MLP neurons of a small language model. Each row is named by its layer, matrix (up: input weights) and neuron, and shows model dimensions 32-159. Each number is 128 + 32 x the weight over its row's rms, rounded and kept within 0 to 255.
After each neuron's rows, "fires on" lists the tokens most often at its 100 highest values on Wikipedia text that the model never trained on.

L7.up190 [120  55 154 117 127 122 199 135 123 144  98  92 126 123 191 145 133 130 101 160 138 110 173 156 155 178  93 122  66 189  97 107 121 216 145 136  94 105 156 118 124  94 108  52 122  86 115 111 102 126 180 133 127 144 112 191 116 175 146 156  98 133  70  86 154 131  86 170  62 108 147 103 150  78 149  99 111  88 135 158 136 184 130 146 119 151 140 147 130 112 128  79 151 168 116 121  83 109 137 154 132 113 143 124  77 140 139  76 138  94 105 162 119 157 113 181 128 126 119  90  87  65 125 153 132  92 163 180]
fires on: "0", "6", "5", "n", "t"

L2.up260 [182  45 143  76  41 144 132 110 105 114 122 130 158 118  99 119 120 126 147  76 127 128 131 146 134 108 153 156 113  81 105 111 119 116 178 116 176 157 123 186 121 173  96  79 115 239  82  94 133 130 147 112 171 124 150 164 138 182 124 140 105 114 112  97  95 102 175 155 125 155 103  89 141 160  72 161 134 122 163 110 165  85 158 128  84 192  99  92  93 137 150 128  98 139  88  98 170  73 128 160 176 166 126 156 162 173 141 128  71  96 154 122  98  89 103 131 116 142 147  88 158 182  61 142 108  71 166 142]
fires on: " would", " can", " is", " may", "|---|", " could"

L4.up68 [152 168 116  71 134  74 155 153 177 142 105 160 144 147 123 123 125 154 117  73 109 119 131  97 120 137  97 140 118 104 103 125  89  90 124 168 173 114 147 144 175 130 101  58 171 157 181 156  44 132  53 171 131  94  61 102 150 173 140 148 138 127  72 162 162 102 117 144 180  93 122 132 171 112 171 174 103 196 125 131 114 155 118 136 109  96 126 162  80 130 143 108 136 116 138 133 142 124 130 169 175 119 167 193 101 105 188 110 122 177 160 124 101 137 163  97 134 149 167 135 141 124 113 186 184 113 113 146]
fires on: "al", "ar", "st", "ent", "t"

L4.up93 [142  81 109 172  54 149 127 124 141 167 137 146  72 153 102 158 102 122 123 137 108 105 104 167  78 101 156 163 120  87 118 142  87  94 132 153 108 140 141  87 167 142 131 117  88 122 115 128 153 177 173 189 142  88 159 122 142 144  93 107 130 131  74 115 156 164 104 155  97 175 113  64  59 156 111  92 119 139 140  85 109 101  89 206 175 141 123 137 146 148 144 101 163  61 123 154 135 144  79 117 157 122 187 156  87 105 121 102 124 101 130 145 137 142  58 116 177 132 160 144 156 115 188  63 120 101 161  70]
fires on: " de", "9", " du", " ex"

L4.up348 [114 152 114 139  78 153 143 126  98 109 101 170 131 127 143  95 142 102 123 187  92 184 154 134 127 122 172 131 105 143 114 138 148 147 132 138 115  94  85 204 130 151 126  92 120 131 186 159 118 140  97 208  80 112 107  61 213  79  97 159 152 133 126 103 175 156  91 111 167 103 151 143 122 158 168 168  86  99 173 157  81 185 133 137 106 124 162 191 170 152 154 145 122  95 108  57 141 140 114 133 119  71 125 135 100  91  65  70 107 144  87 145 116 120 114 138  84 116  57 129 143 146 152 100  78 152 143 164]
fires on: "n", "s", " an", "an"

L4.up29 [144 104 154  88 165 161 145 130 133 108 144  54 139 182 116 161 153 137 136  81 122 139 140 131 125 137 139 109 156 158 140 137  78 145 168 154 113 104 104 114  99 172 138  86 118  89 130 108  54 168  16  89 134 125 123 111 128 136 110 155 117 112 183  89 137 101  85 133 146 128 154 145 122 119 154 127 155 134 156 159  74 142  94 143  66 193 146 109 105 177 144 130 177 172  97  82 120 106 182 128 126 131 146 133  99 124 126 125 109 143  88 131 125 171 110 136 198 194 133 165  97 107 149 155  50 125 184 188]
fires on: " an", "En", "in", "6"

L4.up565 [176 181 139  90  91  94 170 145 154 138 169 159 160 121 132 122 152 128 106  86 113 150 132 165  74 129 106 103  77  82 135 148 160 165 151 151 132 180  48  52 172 152 150 139 196 130 149 109 223 105 127 181 170 108 121 119 130 121 146 144 106 144  88 131  66  89  94 103 133 237  78  78 111 135 114 154 123 148 115  88 118 163 104 143 106 119  98  89 109 136 136 167 136 147  72 147 150  79 162 108  98 105 116 142 116 112 147 125 156 165 119 109 168 140  82 139 130 129 122 157  77  80 107 129 155 146 141  96]
fires on: "ed", ",", " or", " and", " known"

L2.up259 [126 104 184 129 109 167 135  96 170  84 183 113 109 164  31 153 138 161 127 171  97 187 119 138 153 127 105 141 108 122 130  80  93 162 161 140 159 113 121 122 149 101 104  82  86 101 148 120 168 191  97 116 160 125 199 140 159 123 122 127  92 167 114  83 126  96  83 163 100 149 127 190 104 155 165 166  81 152 204 153  98 150 165  62 160 156 105 108 110 172 159 175 145  98 139 173 122 138 148 131 176 178 165 113 135  89  99 150  87 110 121 138 107 115  93  89  95 124 146 108 145 143 136  50 160 116 124  83]
fires on: "'", "o", ",", "č", "to"

L2.up58 [ 78 156 119 112 113 143 111 118 109 118 109 141 122  75 155 150 106 166 100  88 164 148 112 115 169 114  83  91 133 138 187 110 180 137 148  97 105 128  72 116 160 152 142 135 151 103 143 141 122 166 150 179  88 106 101 117 156 133 110 111 121 153 140 178  66 178 134 118 112 115 146 129 133 160 135  73 145 182 207  99 112 135 148 164 188 127 107  72  81 113  89 153  92  97  78 126 228 139 113  98  86  95 123 156 139 111 113 128 151  63 107 158 126  79  52 166 116 156 101  88 129 160 176 132  75  96 139 164]
fires on: " Robert", " John", " David", " George", " Walter"

L4.up395 [143  88 130 147 148 173 133 120  94 146 102 165 155  93 138 154 191 193  81 120 144  92 111 129 201 113 129 130  87 148 115 142 141 112 128 129 147 153 122 117  75 189 172 108  88  87 170 146  65 166 156  85 168  91 143 131 129 106 133 108 126 100  54 109 110  80 156 146 108 141 107 112  93 165 168 133 143 119 138 172  81 115 101 138 179 125 189 134 101 120 148 147 174 138 117  60 150 136 162 104 163 101 131 116 184 117  92 159 224 150 144  95 149 148 131 110 121 147 173 119 144 157  54  85 135  88 107 103]
fires on: "-", "P", "op", "V", "x", "c"